Part of a small language model's weights.
Size: 12 layers, width 768, 12 heads of 64, MLP 2048 SwiGLU, vocabulary 16216, 110M parameters.
Architecture: RMSNorm after each block, rotary positions, untied embeddings, normalized queries and keys.
Training: a variant of Adam for these matrices, 8378 steps.
MLP neurons of a small language model. Each row is named by its layer, matrix (gate and up: input weights) and neuron, and shows model dimensions 640-703. Each number is 128 + 24 x the weight over its row's rms, rounded and kept within 0 to 255. A neuron's up and down rows have the sign that makes its largest values positive.
After each neuron's rows, "fires in" lists the words (lower case) most often at its 100 highest values on Wikipedia text that the model never trained on; "fires after" lists the tokens most often just before its 100 highest values on Wikipedia text that the model never trained on.

L4.gate1218 [128 129 138 123  74 144  92 110 148 134 156 119 168 117 129 137 104 156 154  95 122 113 125 141 141 122 111 170 136 174 166 136  82  56 122 151  57 133 130 139 125 146 155 122  75 138 133 153 108 134 137 134 115 131 143 157 110 162 102 153 121  99 143 137]
L4.up1218 [104 115 142 163 114 150 135 162 111 123 144 119 118 106 107 161 125 132  92 136 121 128 145 160 104 117 126 167 139 121 149 156 166 140 180  82 123 151 114 144 124 131 128 166 112 160 150 137 124 118 141 143 139 149 120 179 101 140 117 165 115 129 129 127]
fires in: "4", "5", "2", "3", "7", "1"
fires after: " ", " |"

L6.gate1851 [132 102 113 107 149 113 100 120 124 115 134 110 112 134 108 118 140 118 164 146 131 111 128 116 171 109 144  95 131 166  74 109 152 133 126 145  67 114 151 137 123  88 117 137 132 130 165 140 110 144 123 102 172 151 157 144 124 142 128 109  90 162 134 100]
L6.up1851 [119 103 117 121 137 116 114 148 128  85  70 138  78 111 114  87 133 133 150 124 174 136 136 117 114 112 129 119 110 130 115 148 121 141 115 145 151  74 128 133 129 127 116 126 125 109 144 193 124 119 115 166 133 129  94 106 104 125 132 136 133 163 127 167]
fires in: "0", "1", "2", "00", "5"
fires after: " ", "."

L4.gate912 [151 117 127  93 112 131 136 139 114 113 106 103 137 148 105 168 133 131 147  97  99  98 126 171 170 111 137 134  87 122 155 171  78 107 108 163 123 138  89 141 128 114 165 122 110 111 122  85 120 123 166 118  97 138 157 119 137 151 121 120 129 134 148 127]
L4.up912 [116 139 158 112 112 170 120 115  63  97  92 150 131 130 131 138 136 130 135 137 130 123 131  89 169 149 152 117 116 105 147 126 104 143 142 141 165 173 137 141  64 118 122 107 137 112 138  99 120 135 139 120  87 188 108 157  91 140 108  99 154 110 102 112]
fires in: "2003", "signed", "2001", "2005", "moved"
fires after: "20", "19", " was", "18"

L4.gate1433 [132  94 124 123 124 120 119 178 138 131 151 116 162 122 141  98 146 159 124 113  92 141 167  79 115 106 107 139 162  96 135 127 139 105  83 144 154 130  85 148 145 103 133 168  89 154  73  87 125 161 135 101 130 133 163 124 132  96  93 136 111 128 122 123]
L4.up1433 [100 143 129 153  96 115 159 140  86  68 144 134 161 141 145 159 133  79 123 179 120 129 125 144 139  95 108 104  61 131  99 113 147 166 160 135 169 138 142 162 139 140 161 102 124 111 191  92  78 114 112  90 164 154 136  78 113 146  99 123 116 130 121 141]
fires in: "0", "already", "stemonoporus", "built", "will"
fires after: " ", " St"

L6.gate223 [133 141 117 137 156 158 100 183 164 163 148 125 117 131 117 161 123 142 128 131 154 131 101 133 137 141  88 133 140 194 106 103 109 108 162 133 126 160 160 138 137 115 105 145  88  94 109 163 116  97 123 123 118 154 116 142 131 129 147  78 126 127 150 102]
L6.up223 [126 127 188  90 124 100 132 139 153  87  92 114 155 154 139 106 124 158 125 121  96 107 113 124 131 130 122 116 108 100 151 140 132 103 107  99  99 174 146  85 126 119 142 139 139 151 144 148 121 100 142 123 138  92 144 167 156 111 153 124 158 100  79 119]
fires in: "in", "during", "however"
fires after: ".", ".\n\n"

L4.gate1697 [147 140 122 129  69 125 138 105 152 158 148 116 160 133 133  94 101 175 135  92 139  95 123 162 119 136 111 142 122 128 133 163 139 145 132  64 108 123  84 118 187 115 131 139 116 130 153 137 145 111 121 103 155 156 159 133 107 101 137 109 206 143 120 118]
L4.up1697 [175 127 117 105 144 127  93 150 172 115 111 123 164 129 137 139 135  73 127 104  96  96 122 119 118 135 124 137 136 128 151 126 109 131  99 129 136 161 142 158 132 141 182 143 125 122 150 120 193  89  75 128 143 162 148 131 134 132 129 131 103 136 165 163]
fires in: "0", "2", "3"
fires after: " ", "–"

L6.gate1166 [151 144 155  95 126 117 105 148 141 102 120 117 119 135 116 131 141 135 114 109 128 108 136 100 144 112  98 109 169 143 139  87 126 148 107 179 132 149  85 117 168  99 121  79  97 157 117 130 154 125 172 143  86 122 128 154 157 110 147 106 131  97 136 105]
L6.up1166 [140 122 134 125 152 126 117 150 149 120 134 109  92 170 124 135 116 106 115 144 122 106 169 161 113 124  93 119 111 146  92 181 154  99  97 134 141 167 177 143 138 108 129  66 175 123 118 127 109 170 185 156 135 105 146 140 123 166 123 111 160 116 147 115]
fires in: "in", "during", "from"
fires after: ".\n\n", ".", "\n\n", "==\n"

L4.gate1085 [138  78 105 150 111 131 116 157 124 115 168 126 123 108 100 162 114 131 135 156 113 123  98 139  95 199 127 155 141 139 130 141 126 125 112 109  88 120 149 138 109  69 115 135 135 137 134 143 119 106 135 108 121 108 146 127 115 103 160 122 119 131 170 134]
L4.up1085 [158  95 182 121 163 126  90 149 162 117 149 127 132 153 151 150 180 110 112 137  88 110 143 115 109 130 147 140 121  79 120 114 137 132 106 113  99 136 111  73 112 111 122 145 155 141 135 118 122 122 145 184 140 111 121 134 112 125 159 143 132 171 130 163]
fires in: "7", "8", "6", "9", "0", "1"
fires after: ".", " .", " "